Weights of a small GPT-style language model, trained from scratch on English Wikipedia: rotary positions, 10151 steps.
MLP neurons of a small language model. Each row is named by its layer, matrix (gate and up: input weights; down: output weights) and neuron, and shows model dimensions 0-191. Each number is 500 + 50 x the weight over its row's rms, rounded and kept within 0 to 999. Numbers have three digits each. A neuron's up and down rows have the sign that makes its largest values positive.
After each neuron's rows, "fires in" lists the words (lower case) most often at its 100 highest values on Wikipedia text that the model never trained on; "fires before" lists the tokens most often just after its 100 highest values on Wikipedia text that the model never trained on. A number after a token or word is its count.

L3.gate82:428482569588550424460505479484485503474415519432488412453383480521415472494497435450464483482518463430507490522523516495530495440445530492510623364551581519569503407553448554514505531504499504418454512483449562529501435495459447526442431433505492566425528560522586507585534406594529551558538485581400462521532460504517481512543515431468535390520454455515530457493452483492489426422475506414469487592504416498434494446480437537515385514464481519524569496509461473582474527481568498397424461508486465544447521538429550507573507528491496529548410511433510578450515548491583466438
L3.up82:492589489499530486498540525562418449491453523421531439439420524410511453482449543526520522494493470384464463478506479552500553585484435598479479501550477506509592534544585544455477461502553470505583529457490557522480444541523540520474522406490476549435488552485580483525455538607467542491409475449480528581452588508543522528591565595419511460515451531522476492481514459589615545527412544489489425429513411448449502463510556519524466508490528490519615536439427453455499494651465502594504407475470498490445528500530545523553549616536526533521465477455604517440446576521581505510
L3.down82:577412520544495510548510528497498557503520554487500574526465550476496517507460595633596551489506430425517490512495531403545485517511496488425582491419590349465507503513441554493595565533555339503449568560455477525497544542503466463518414504516496454472555496477514445489469406535491490440522510532444542550421472441546479539499426387511507502495467496487502528517465496471474563473458461507440547499443510527567526462564464488484459472445509645559527549484413505466453500631432505496511542499529463508407499575487448485397575453500399493493494364525496479511494418550455504500
fires in: "2" 30, "1" 29, "0" 28, "3" 10
fires before: " |" 94, "-" 4

L20.gate158:517446499509416495513486565458363461499484408532550540518399482436463457474473509452571506564521502516482384457545485515610482513420532555476564426447414564530494553432456502418448530504461555439495524494522427520426486482414526512537520443511437406477449532536561456439582557471493438523497514507478446574548545456525574533535473522441418518536603522407453510453463547505597498586556489450404406469531468431479453410550545558434516537450506498361522496520530503498547486463506490464479526481453505450471430526392485427407459599482519464495482488460480476509519479528430423480
L20.up158:558481458506596541506435468428457414511527383395584513413467556533475496459549482519484435524537607493515563576490480476583514435468453599490507494442424451443518515450381538541469506562445526524549498533564574466422483494464528381450477469487453553425497407514499467520488467464495584525471468479480537528535437525573463439497474459389483436504488499507564483515518378531580476584449559545538440521593462496443488559451477417502461442534480470548491490519531493577568468506489357578485497525537602491520503489510468510462601503554538500507508444412517542563455483550558516538
L20.down158:504490475528470423452422547528527615550476524487543408480517543457476438539450433583458537561485441501529478538502498526496530572506448481501534582444471501436570433566409480424572522448478437493424442473584448560541495403395557423424559453576427490585363506463509465455466470498594564496517451537512500495433480569518449451462461494476528570509513595523586501493500520556523596478512509440466508456515472434586463548511454538467472458556631471453508492512483520395488421505428508473477528512564578454505408510551588501508521470514511582523534395469484425468481509466528451468
fires in: "at" 43, "of" 18, "from" 9, "award" 8, "in" 5, "won" 4
fires before: " the" 47, " Ya" 4

L5.gate28:571435521492427497497482521571455526590473570480535547433540425515478386458528409403398446468579496420487516551534520499577440440524459481564442523479394552522570555558529398475587469482514462511480544405422508528502583470579519457530554483603427492470437543489516469541506478528556523519514466545467556507422377512498506577546499484529547518531437499460509501522503502475434546454505529536480477570491501452458538461393446461540498473506549502463495487518525461589552511512420507607550469448485444469584550456585490536445543457566523558445535612495404535442565549561504439439
L5.up28:515501510574514502586433422513539353465447486516484512471436506522484444483457442522454479537563508484577577459443475515487532498486388514470426508488545565466571496525465421483526559519472567507497500528361506463516539572468520544605550449532518588431383599416588511549510498514492611533490451446580403472491486530501501562545531452443527452495451505506452551479548510550478584446477401508500533469525491485406616511480443513530481461503498510584529532477462499517449370558541547514454443509426524508423458503469473467534452486472482584461490570580470520490569519628463433462
L5.down28:466560519477469471567514494466577434478531489491491498458505490419471539503556477512502537531538421552462516571579512492439555437501519500501510547549509556486563460554463519479771518533431492555527445549473562480494470513522518461535477439428502541524419462500483459517551441590496421583484436495549445510563472473548485564484458464511497490616432503442530523544501476447460561433448481491444447476485570514506425445525448535481447489483477512493546576503544513549460456549523496582475539490573441507474542492637503582517548472496394496440429497478444367433606539517460566411
fires in: "6" 29, "1" 12, "9" 10, "5" 7, "4" 7
fires before: " |" 42, "–" 13, "." 10, " October" 6, " Sep" 5, " March" 5

L15.gate32:496524486577472542503476589452459532563575429479530569477554523503541573457503480503607465578540469474566507451481509534497369541463511434445438431472445536504479458560536491428498515531568522567542467562485524515467489504543431489516445549473534474473545471540546501504521513507487527589490578471496465525498514591525610474477387520481561585469499550540518532508508461476532516520556669593590384577508565493483496505459543586465455544571570512610446556556483437406570508473524401425581486481490505450595529544461577475500545491487481481486573527599515522435533467510536405490
L15.up32:551492471449401434528451535495457582518499543410490474584535390518547496523521502458564454439610516459599513548472513451530478567475536505525518463534514419472612431492517481498534512541578569589471507509442562529543512456470501445517476546595544506504483638518514542429590531459483517432396535459472616488507533536521520591446480496519544504514598564527455486513545474498418516590453500482497559498464533539324508439530507544516453531441534431492419529512579511451460493524450528451491533525527458562493464427414489432568494513556515529511538601465482490509431482527402465588
L15.down32:516628493551596564538552451534491576519491530562481574434469520477474569521421541542555447412422479489490494439391527489484453540511476552544493483511437488488463515522493459456360564470512399441546525537493518476498504414572454410489460499458537469521472590528524493498558438461577543406510513489550500505526549521479501571449552443517505552475458535490465448473523523497504501435506561459484480487412484494396520632547447443492445461540489483633508546597555519491524491513513460398521403505544556452567441494510482524457539487528420450402569486565478453535505397550586611497
fires in: "as" 43, "is" 25, "became" 16, "was" 10
fires before: " a" 37, " an" 14, " the" 11

L7.gate22:517507554502488548534602464541490554597477464464508457564603497397540520463500468489478439485542425546572514509478497558552470528529494583460421548515497525472422499446574413557431490526522505569449569556548451558537585491544508480577498461467515489458417415432591518522555454401544521498441495545443435443521449506401487517489537557498478536518508504424462535561473636537503519568583598458438442516549604471528488476486522489538426370493522523499435571430569519523513492534532492507535453420522507475608575520543526564520511499438379478513450568554454517443578543494516456520
L7.up22:531561539500578549510491514493440505502598489569569466552402537437441538464427560473572489506530474436505460504530537526428463610506422471403553397519431418591512557509513635483582502453510485450392418605559484579553536468546481547466580547494484465537440496553469588478543549480584452541475542540542549521544576547458490535467496557528567517531492603527402492551454523514450493483533549485546546566470492530543519443447511479480461552484503463549501515426572469605474631493388440464552547455509543535516526488514560500531449585541457504475477508511541417501535466523498491534
L7.down22:443493443491480414538446429459559463537574452561468530483502512485612506523429513526514460452494402538534449534528570532552533547496554427467536492512569568557579519435515553488544494544497445524491451545545553471552514418468538482433484459386393524422519480557494500468396524540465589491523474486547470431544447532551454482439452488500542476435547459578548385522501520554579454355489541484513564444545499545474511562519482555520512490498492571544437484463534525483639523530525539503487485484454573436502524505432407478393428561443493496455369477545527534502551571567551414545
fires in: "known" 29, "released" 28, "published" 12, "introduced" 5
fires before: " as" 22, " in" 12, " by" 12, " on" 9, " for" 4

L18.gate175:425517405465508526389494515419558479434489471501458502496513538475407562545495516477466460490572553552400539510553504470516463487483499429481575530486498445518523453512398528523403518535503595521513455458395453526454452480504513567491523507510567560467552427533451483552473518493401511562440487550553560403547413546483528475473526574444520616435413497497476484594544460543566534609524539526506473529442532594627542491418543521524479581453536510516463433641561569438498430507492571545483550468536546556488480552515581477393485541547508533503458594512464474523526552510506558500
L18.up175:558478510520503478505475441552472479490531505501502518523506577460500562397496499498510452325548445587565560592534471485495558530541544386541549484417423465530565546497473433552471548438548482489563503592422461484417483491528489537515559515420580576532574450591461525435531513499488506426377532574467487461567475492533452491504539458444468477456497499495475462560553527549467477534463496464494476545527560541402479607565458526568475535435517469532504451502471520498465434492499646493476494481525532469511591594413554471473495452477579412480530601527400444532588497511488580522
L18.down175:472622553531467480558509532480489464425487576458507499527446472455474611467487554440542522487459571567479483481495433517549504449576427504549461523601477539466506481494487520562531550499477523577522634459504502376518479396561578498550524585395524406587483493469470536494463457534415374414559532479464450520589529464478558495484519504529454528422455515507534495478500539491464538549545516499553529547417480526453680598455498500467416471515432447528455486489522450447514498590430487528476458442534587498360516512454534488470483469500562520504456483495522465501555483394504473507
fires in: "of" 79, "among" 13
fires before: " the" 48, " which" 4, " them" 4, " these" 4

L19.gate50:504515486488491519464409548514515573558579473401632495462577563515479501421486506438477464533539450523586493527461514558499528486462509519476557539514470466478493462387539421555489488463437437468565481466441429522427532560444578539441511503494587517459426488429475428509487460477498505532474486441472526502534540567496409517378434506522505632441553565449507504550512637525591494513438464505498522473508615469483407546465459517518429410517447435423470547522521435504406491458494488576538502472504463428540510513513461550520584521524511471467574494433549596419470598491502533605
L19.up50:393504449422471498498433503527504571521487563487551525456528581509473418475470524502501482470561483566541451452404483542485480533488457565551465493483493502467504568453553453529383474512503410509564383582422523488479442503529540473455542543476529420523511540379499419487467524480544445401430450516539444521543527461488518451406448556440457525450557452432527467467451573541636556490531524450569487539460464511470470472533539521563424464423557487494507551528440478413517400514419508575460471548391483519435571572566470541538535486473496440538495508484551536369473610520508534581
L19.down50:494533481421572490431465533558526580527537473505463402488453531489558423486515439629520483519572548569538479528458473533464468517524570504569483486557446488495445541510529442497453464492509454565551389551502657500500510479528492575443469473550427490407526550530450539481501515526491426516510457650542448487466486511536537490559450567518453443500548406540548463487502621575541524443532454497460333447458483429537465531494578535513494505565534552501469480549561398492513485574468437506521525485455501481557560506524513622513511437516457453447541423565466567404536547508479415517
fires in: "born" 26, "released" 12, "located" 8, "based" 5, "place" 5, "built" 4
fires before: " in" 32, " on" 23, " at" 6

L5.gate27:479447517565468562559491430454470573492590499550548546478461567601507487501430428536445534486491453483482490487481505422504445494518567523549471471476447490481483486629482496498510510436533554431422482485580373551554486496486504544630544458528513661550437586479445450591496459566486477535522529505525448573520441509449497557503477582435575558470472513521439519482545463523468592528467487409546499506462505469517501481426532469496542421548518596422481560505505528461426462639544548551437454465553376483516472504554529530526537392512514601528503503433462468443537536467520451441
L5.up27:440507554531387524543500508506444419460399511457378475497481532527476532510559431488459561487491502395490545484520515486550603429508438441579601536484440555510568567471602494501483556415563575514464517391496540566490571438554464469417590501545478531413547513427540496617503486522500494485453442589463474497526506461467455396524577455535465479565530623562421538457510493607511546499472468528504485576460469408482536455458571515528497546535440512487513385492527563489495534604494448489520503487493478534485475568498452564561538505447493532392485550452524454529520466441490498460
L5.down27:504475445542482542460565473505442562455575495423575529440428580506566486535560613611561486453519470437506604538539569502542468534500518511482411501519543396451568477457483457436576430533562507587462505589480519475524415487434478487545458526566472516566499507513465596484537452546449510487475539544550474556418449512394543527459495563462547500515486486464521532468490502448473481447489455452433570478522407517566468484509442514485472469452538506466512626555537458490482522652434482583435462432545411483405524434537572496501530453470487548562434472499564517443528534503502540369
fires in: "1" 32, "4" 22, "2" 19, "3" 14, "one" 9, "5" 4
fires before: " |" 62, "," 10, "." 8

L7.gate226:403489452531498620530563513502477565492497515428608556525549603547515534474480420441474466558510490493598489454544461510455506474402443501500448421480486510604537502492469485530557578512484564398509600425452529478535538554433415517430536525569487559450491472384475550572522401524455581554497524515494478612498485498508583449460426442496592445536428516473477440485544461554532488452468524521445453560575489487572420538507493482482527500403490476481533543509545465505465489485453571593527403420542458477480531630503509487495501503499544522617465525422519554467559523464567485494
L7.up226:486459539516481445572498530538534521472433506419457462434453552518577488474494539526459541451450596348576474474484473537458470405412513490582471513545512413463501577509507487524542485381563485406530565586455574515503526518583521599505529607494421460565504415477514540574574512575449556430541568502544485463458476528410503546504499435378473539508526482523551548493514508500496477525617569575477521534518501494524511517548509499533493594485534554428533585566482513422493538567486595518499525492406590467499504511430450513528579451488473491491606471472536523415455511552470563473
L7.down226:527514501537556535566501487493560462466461487475560611528474630520499585465413471549482524503461525485600526528491537503450487516472522418493414450630541551497556465510511540515609525524492479428508591485503519446495424604477450505493484539525550542586563539444452565535505502559411431473439526494512514526479499421400601458440447567387556473537580493500495532476490453454499588479548495457587547470559483570628486515581415484522454452410495592475468602491519485553500513582466516559450540464492421537418486529454527511467512508429474537480545441424469564482550457524541542495
fires in: "0" 100
fires before: " |" 71, "." 26

L9.gate37:525439477560420474479441464549522454492549443505633569492550502454562499426496503461425458492472448482550496433411480580483525553591532463529481473424473484491550604452507458534402454531520523592439418487408482470483512484500544501520536533570560499368495446408537392416598544388541466586447468541492469550548600519549453500464534537400501492565540444496518478492464585547437435521442575528470433503504554500549524498431520492493544453415470527510583435543453471518480487537565458464517463501395489572456497536544434563485476540555523496543537464542511471454451512552537413463
L9.up37:452487502459492533529520430616489486536455558504576468485447516440447515476569554489584444467483487512558530493547484537497442535484435532512448534415511479381515479450562547461443449505510429467525503519574529527509549498516551506477493590546499445395477526491461487556545570493529504541534596574525481526573557458398468521492491521498489476524581444495416572524499583538555566463460497560631583510462517525539462566538459509494525465453470559488532445617398489545525391463429524558469491373476578437567529525485487583535543451610476552491543450501482384521526539493356527469
L9.down37:501485501419523507444418473528546492485481479458439488442513558522481471471478454465498481490568479537554529505443498510471510577505604482542488532436496539509499537436557489486299440517539468553485428531537517415562488491474468556454491363497485492469544494413505545487489593560524412562501478475513404418550534611532556533424452490454467476528515380630464453514438502474535490512562463409505480560513493491463510538561487546477447601501589563521426496534579445556520531543430605502562571447406450547546513546492478527500494518486457479439505527491526559371470468478502397538
fires in: "released" 36, "based" 8, "broadcast" 5, "launched" 5, "published" 4, "clostridioformis" 4
fires before: " on" 23, " in" 11, ":" 7, " by" 6, "is" 4

L5.gate358:562481465471498609456456411512470528482534544453613531492384564442498470455471552493491522424515578566530619547474469505501591520567523469475563527466493545495532433490536493572465521412455479496452477480621479575449511498472534519507529513494407385545431484509467504524448435482403491549477539430480488519507550561472417529508472581412500479497422543443557548512468511489413551529601495494614509497521515523507428528443530539438507353480551537476526486432527419453499520522448505520568563432552519581433531521504383530493525498560444555485512441464450593498485538419536559545
L5.up358:518364475486498426439461462482584524550502463519545404464463498582504383551496566551530479549526496551535456413519419472462503501450506451468497500405495468534462471482533547462469408459587481512492470454432640533498532461414559425418507449463387554515476457516577485485523529465524577447500545523549521505504466484568449469478540530422531470456401472610515513447489567491512468612450571525420472518475524522480512588597472440546498462450564540528510509517471511531490471489465504578551576443521564436536568468558524577425478609449498543501476461562439501504434463521583496405
L5.down358:534472429462601491476560477570557475518508534448487524535557454618457528448494490574491471513493532516480415386523538519529483523548474553458488515465526489500505477500439553536317571548451541520421504564440449424557521500457497569527577475501476494513481502514572456541522538599509506499495552416520518482490532528611471472457497490524405483404436543530428539462511480477532574526463462545416566569502532470450544552501483479497531572401507502409508426544538488439635521409551449484514436441479609508529436464463566439485459499438551536392489424421452446577516550522434504489
fires in: "of" 69, "in" 13, "across" 8, "within" 5
fires before: " the" 62, " a" 4

L6.gate293:470482434422510458435447418540512532560492524531478571564508526520454549473438489454577523528493449477502563509620457553569504556566505531477444419471516541480500498581386445509514464560512547600496539346485459496503594497496420478515457484550361472559411487487431512525539474614443473500579509486492507495542493466540504507482480506484534558525459489534441478534533563542440494547510578511465465552565585513487485439449604477565527399532501521482390503541611345493565429519488550460500499519526476466488552512559532567541542498483554479608403510483510560489534469443483430498
L6.up293:559490561490509593456403523507526457486542520471476538557554520531569431453466497459564483498555491631512586493530536549544437635568431491581579501602489431565542463541570481528523438561370479484529423560603493549476507546523523456392533495547453461443551490515512492617429569524495467507496472526512408454489512544468472460563480578547549540502533582492468521481541572526487472495414465553522500494549525453567432542495501450459490577522562513442568491520519470495544418534445486564487518569523498443527520409553545509405477449604519486541482442497522427502498540533389530416
L6.down293:529514508395525592473526541521508532499481484546532571537463432515490567533487470525561461463572495492412482461409463457606473462536532499564464476455474467483572438551502373431385490526477544549433442521456528504515557502485481464427442463464516393529490554463506424521508467566486567476495535491439622511424546551497433492448476583498488521482468480500567559461533635438470547521555410515511506554452505490540538577468409563437504483507530474532599522567516509493454479479533486423437562526535490489493432454517548557572560476463452543308404544559509533567473451445505512447
fires in: "as" 83, "though" 4, "although" 4, "while" 4
fires before: " a" 18, " the" 12, " of" 8, " an" 6, " well" 6

L19.gate193:533541471453577513521466524470560517516559465437527481452541546408491531455530517419475480457561530498522536486438560498518523439410494504602535540484504572480516430484536472501538470482500482420434510593494483451522538542363504554526484512485446554405531472566417440441475438521481487546432551443430513410482461540431443466489493564540471470434563477476457480481514497541424517598566462557599495530440536446516533545531466472489439438515553608407492363477519455537461461503480561392473561548472372550431501543470516459497526518574427538481442443382579525578455570523553479475
L19.up193:471476437401521508462501460477610469435504495526511501455589543568550493544492542489546557576503490543453443397501498497475507472555508395500468455559419458473490477531574541489590467585494502554508447543533590479516518550517422559526478435543393577521426542496374477463420511481552433529408493529485485489452509449464495472379508446571548575535425568456470501581558568488469497535597431529557480568580564524480472429551603522442530535502538577504493479507527500503481503514510494455518445517547486451549529494463402580473494478488485315485464429491543481456514530580574481516
L19.down193:513497568545498525486414516519475585540513523566452426501548442405637457535468461511485484548448470511597456528498483495447541500484444460503557449534499529444499404536439518574549458540514578461460499574453390503456543556562489446565429453338504418524583549582497545423389489484504488505513488518464479596516544493393519527542420496538463462467476456597535509503479605500579521418556513531478381454546447530518478480471544491442566451445461511496515503513523366493454477586466460471520560446528395542447486470531428441503539434445531515484551537460488463549538490522514489496
fires in: "known" 33, "same" 19, "used" 13, "described" 6, "important" 6, "as" 4
fires before: " as" 22, " for" 11, " to" 7, " in" 7, " by" 4

L5.gate53:499462417554454508505581451435432494509477456505478559552498508431579571473462405421400525456460442506486511419508471524505452392466600464467529490546574535488552526428423455519569551454473550494457555460466492468502533517447498580621473557479486519484437508476542557478420484541476465536542559526397513516480408443576507451606480492472552476495425572416477451453540455533481524533480565493515458553480572427569547507565561480485455503448494586507602603597584424488541495505528480487497615503418446459576463464415486479463491535605496540548460535462535476523456507498514435563
L5.up53:545422469502527476509576424449475568522467568448547487521488517515579511457550563523464515433429442433529497516512497443539517469495536513511509505516515437484499480482518531478503522446461512399521562494412500484515486421484531467403485527436492483588565440526539586607576449613395467457559568451566429550602525449473431564546515541477534527553567588452476510475520528506539388442522584501459454509503526490565498652524503556554454544483481573492515530549441582547409466564564453468575451509439547475484494506547398603441484503573472541407451470483583461535420533490516516551
L5.down53:504515490516456490580458511504512493493548451485516505482472405490501554426416496465488449445523469570508565484468516511524495557456427378444490488583520442572503528538484511491676499507507422411421475531486516502573410574452493482640493534481454477556501542401544517483555396534494508525541459563565439498364495453492496479484401459466481545588434437426517542407456567505441460512473532521507567436473543505522533531566502487463582476463537569499496489455633502472509569472470523498646481517546432507528504531471448479491497461590408511544461511467430573482494503400519495471
fires in: "0" 99
fires before: " |" 38, "." 32, "–" 7, " /" 5, "-" 5, " in" 4

L3.gate121:475444407517535537558454493586469509462448478425501548433460475456442432535491502509508532457589480449544496483434399514536498395418488484507476507461510500525503515462445490513485501519439552475481493539484553585522527538455553503376555431555528478514506566506458455545515419546491528503508367544515485493423496508598454462497534558499508483575415513532557495446517682527430471520490484533489570585543524555537508483421544475382441491489520544432503497556541432536481567575528553480441637441517588428450534506543392543498564532476596511506475479486425490434414514544494423559
L3.up121:510525483496482551460498521583463470457562494430529578542483545484568505465504517507499548537483490485475469489511489495504445468496467349550495524485442436598541399441505605510451523418385417582501562499574445483470490422482482503456495463473470401510526447532510531582443477453504392507575452614503478540579546607523493510478586522450481441437486546467559463459552511479627503490540533457586455561540584495427451512460436541528523518599558523542487591558448520496588577457514422416528531555505535392501464477505486504474575506576609525500574458537483498501475523467433503505
L3.down121:503468491451543548461501482475528525555606433570450533391531626487502519532402516469524409457516525568457420420431548477509613525637534422583597476499528530467492512450432520433441562529452443452445473540548525442468375389513545416472526486571505456470475574596535451541419475489535499507528518377500466453487464489476559523423433433584502514517482543573471473539443476557525495486492510530490453510489528474468544512562481505473524510493455441586468500508575411491519508481506484583471486482560564564489509495396447467411477504525464534575559458479516415458524553472542553523
fires in: "of" 78, "in" 8
fires before: " the" 53, " a" 5

L3.gate220:481462508512479539484503507428498524496502631567524551477469600607505520503470476397517437467587424509519490461498504484503486513498457471499496454482518565510481558540426554519464507459483461494419515452497545594556477488546459515387502514523530546494510552549426337549506515614450488490617507529520529527476510512479495504448549502517515492507444511474567496513473510432467544517401460474600449562546485418529562545435462552496521537542493620469480458585601467609517431517423479589431623455539421414572466513507534509507579505466541602531473424504466448466521502473466598425
L3.up220:617486530496567570548499616555517417504547517415625564526440559501516466600509472528496530456528473455505469609494478437556630521526605478470579521529486425506526498526555522450479483466500560456444527611476538536553506498500520535473553550462488470570484437570436532435449481595451585484386492522402476560497487510443487511487471408520509567523579453429559515454456570627514555472466503469505539508453482466511443552560589553390532457485464458490426439480524509488422435537470494522470566464501569486490549455455523523469475470497508548447477478452436430558454531567519492562
L3.down220:532504475472543515473510513554453443558514515464462474558517580546457456586489515375497424463490578513513528489487511485546482483529442564481505534458495461494524450502448518513493495514578522571487503502506505444365445487496525615541535477436423501523568541496428594475481434505539447492526455444517459505472431489506492543480531517452467525557480529532540460439543445435401484454505524391596426532480445505483476511420352485465380597430550559384521485409548501462444528485521493577594438375559589583466525464496459530454498497524516491569491552525468369483499538469601437524
fires in: "of" 100
fires before: " the" 56, " its" 5, " them" 5, " his" 5, " these" 4

L4.gate15:430557396489478548501460586534491519581567536522519600497531485460530440465496522447503522470535482538439501490508525554539447519475405507583365524466397431458571490504524614479503484522520538496542467460373513536485435517436497498432476491467408451476529520444607483484427439527475571534489477420520482492494525596548513566514459543490589540529516467432544509567561558521557471510550579509443477501455550502562438431519541553482434533602563550448487483545588368485525455454415542489596446562552496452498478507534469457512417463525531554474492497556553465374456475499443421503
L4.up15:484473428501505430495537435450622455516521554505517531457527489523531509540591506542536463517393446565453429491529494508519508494480562566477495569524403538427476635482657581421499519461513487616548461540570535415497530487596511467521515494481508465577537499435568523534489531474477486403465439532518559495494408440577493547467480522484552478492475468483423405476472511530467497480573539471482472473631449477489483615527544521475467493524592477485449511508426403430549417497512490515585483472481578410484497440454461527486518483384441562549477462489517526447480532593461477583
L4.down15:555491426543543414535542529520565496547532486452494510544519499624412546527537468571484543428422576541458562483540413439563460428518541523479458522449383481428541506500524473571417508464527437508443614498555518493473476486560439428469556514518436472472575467564531495538642451591531545582529563464538520532464519562508485562415508465492501488456536452459539391505501536442532589494509443419539438488580554463501521565507482471487455463476590559475480530537673389508494527553482454493522520541475497484442433460504539450462516526487592576527507506491471470610467496473518496552
fires in: "during" 68, "following" 14, "as" 4
fires before: " the" 45, " his" 13, " a" 9

L19.gate1:472469538527496509481450618491433562485550519490483523505491471585454526500459473466649481444520577461406469569438432527488496511467538431554494504545406502511522559445393394512472434508585535523599525435532428584414506537476528439527505423554626441485489539574481525537544483398445464538498516601486526531507476497504502462515510479537463508470465514544597478556537500507529434518497438602549417510450552559437546431501490522577392514451505501527449496595562518418500456517547507506503468513512640516567459559484575478490510530446475562480507542539489420509528458408521577447
L19.up1:583519540428484532520580488559430498503458521465495554451433477397516475544528547501513499466564582436375560565458513543519561474413570481420456444533518385521515519495528492546442489502559531596599556564484452495478483460543496422509439479456509577505509508542628555517599535512443568550489547495519508453581466552533450560552543472461472488489565493549569402503504486471507477535480510537547559495567597626481547444516425481617452452544467464527595516445489505468536573484566539431547494524520549379506465492425593507494549475453439506500456599499538428516512488503522499447
L19.down1:472491504482557518516529528464442525388446448557535593485478481513570534414510559526507519491496633466487526464412546458395445490432527513568530430447481498438566507443473402610457579473474576457474541486469458426471518514506455540531455512375535489560559464465579538486489515509525477526524449547546526491523537501468552511549531534453594453431430432537536437418404553515488450493596411614541540506416539541451459458520487450498396470529444510574576505517516533483431466489523459470540467554467551487496514548518509550579527570529428547512442527543611449547583552416481429499
fires in: "was" 74, "is" 9, "be" 4, "were" 4
fires before: " born" 19, " a" 13, " the" 12, " an" 10

L7.gate73:550478487613545579637569493439433464428525539518553494495533483493541503397520459491516550440473420383520517526454571588556442486452538487459513497493533517508538454556456429458572493458485527447480535538424408492490528532509471609531475468518425566476523508447509523480478475486474552506476550590460433462520515507598452527480455543521558509545528555501466522477478505566471475544469613536538437460628486492504550492603466427497443569439463560478474545492484433558641527565530597506572519458475466485476521569546481412597428430509424533535573540436541560421488514502560505515
L7.up73:524478525566568484557464520435475592504451571430524491541518494486512541529453505476494482485479494448403412593478536449466440510527615492489535459569419421590421638489442503407542606496499455443410509538424534478503475469475532483521482593404465557570529448396541490562580442619492445504464494474481509571475422506452533485470480457474487495546371483426505441450430412504479434487546518601427456550468479440504519479517453490495490523398458448421522515468518493502499489497477569523466470490559488441505525530511477479390479567453464530511556489432508563412429522473565447518
L7.down73:506507492500501544556506497578495461472540499441451557404462550459596486485437476533511475513519513512606510494407541515553549490514519421383536433581504426509542517535482456452551570598534477495582543512537451452424423513446419544503497496498533480512546441474485519550512462472482536456450499507516527601454515489427582542424462391401502507561472462461510532435594469442460619556509600521510485551508557450563488441551487518543494416489456539535480479477452524489425460579529549544434458510556393558472528566465529459482462391560420518498584395427467493494554501501577545388
fires in: "0" 93, "apps" 7
fires before: " |" 67, "." 12, " /" 7, "–" 6, "-" 5

L6.gate48:452435513467488550433478472511491519441422572537445452486465518467506503440586521469482506471558500476394499544532551537425519603426550587456510531403493540475513494545452537557528483532451506545580522481435401505512494452516482549486441496537555437446527567561534482454479404581522592518516387469436473491556495504569485542390525514574401550517474547419530480467505466537592491614541570450660542519450499516504531482482508496585562535624442526492511512509587488439465575455550527454567457476551499526469453495511532518471406543559534549628471521458451535478530537469461501441
L6.up48:552428544444492456433586602522476511502499469482450464446548517490617501487472445479535425557562528502500518447425504489535434520489508524573566426496499497449531567475452470581529506454488514418579406439402468479501498495388553475575467449518500489572571572448453463484479511609549453555486507455544553519590496521481520441524439593493579528484516513616501461454521556433572397484519561568497494505519403511558448496514426433455593540537535426424563436541534517458495560506536514529544478517453437544488479526509515484538573503565555487623465429563514536409513427457478492403
L6.down48:494565450484506500478429535440531559458446451505556549478468504461565390500480495741504460447516405489454513503487554419445443513487453563521498489525521501404603545459485501470504586473527486526584419426507583580499540415572500529505560499468523585539424551502465492457443539528505490490571556524528503449498472424555480481582498515551549473486443488515531470430470546504510468493600455479474514476429609451500543531501498460518435544537480575463448505486362494481520484441437572512434546564425545432494503536520474556476409420486408494462516471454533478498450538418491587515
fires in: "california" 20, "florida" 8, "virginia" 6, "texas" 6, "garcia" 6, "illinois" 5
fires before: "," 22, "." 15, ";" 9, " State" 5

L10.gate235:438476479506423552486497507468462480456507430456593551513450523470534519494462440455468402547440554536552457548550410476425569549505518488411491390577452443502505426492510531493570434467489476389467598527475521512582495515430449578494602488502538538508406475533458454467534530555496475506410500511460516442413541534410448475425477534402546409515446469465488467491484477525469528546537541470341487556560532449525502460545543444486502528406501634454471502539537490463439530498483488485506551450395506485446527559516444533483566586625476413481577483547499454441561499464515505546
L10.up235:507469516524518561599444506583462548388467471551439520505472466493547464476479523508592435486509496485484583460469552490413465570471467433472433444516346481511443449462477633510505506494392474548427489523553461573468480538516491547514523478484463462548599469559505507496475488528514505548432560516423505544460475416432537518489450485497609509503490473508516468473522485509514481411556469522531474375600471489473508505491482507476462460401495546583508530454495559451552431465343551542433490416520540413441488521546373502523576520447414541487495449542615454455485553526462573525
L10.down235:527489513433549533454404487477494499436520509465421496509475465475541518546487503586407448509436562519586493428519546430397488468457537489389486503441580552459540406490557577502585549514498482506507476531529538537459428496562531473527565420450460370533552560505428514542452506432488459470512422501550463535431431495515521451476554542399503502591452503488499491497463494525499396481591539550497433458538560489522553548486421446552569517440477569506489471468533551516416500673463415517538550522573450425499487509510495551456492564500480475435440398420508563473610548550456514498
fires in: "0" 59, "known" 9
fires before: " |" 24, "." 23, " to" 9, " as" 9, "–" 6, "-" 5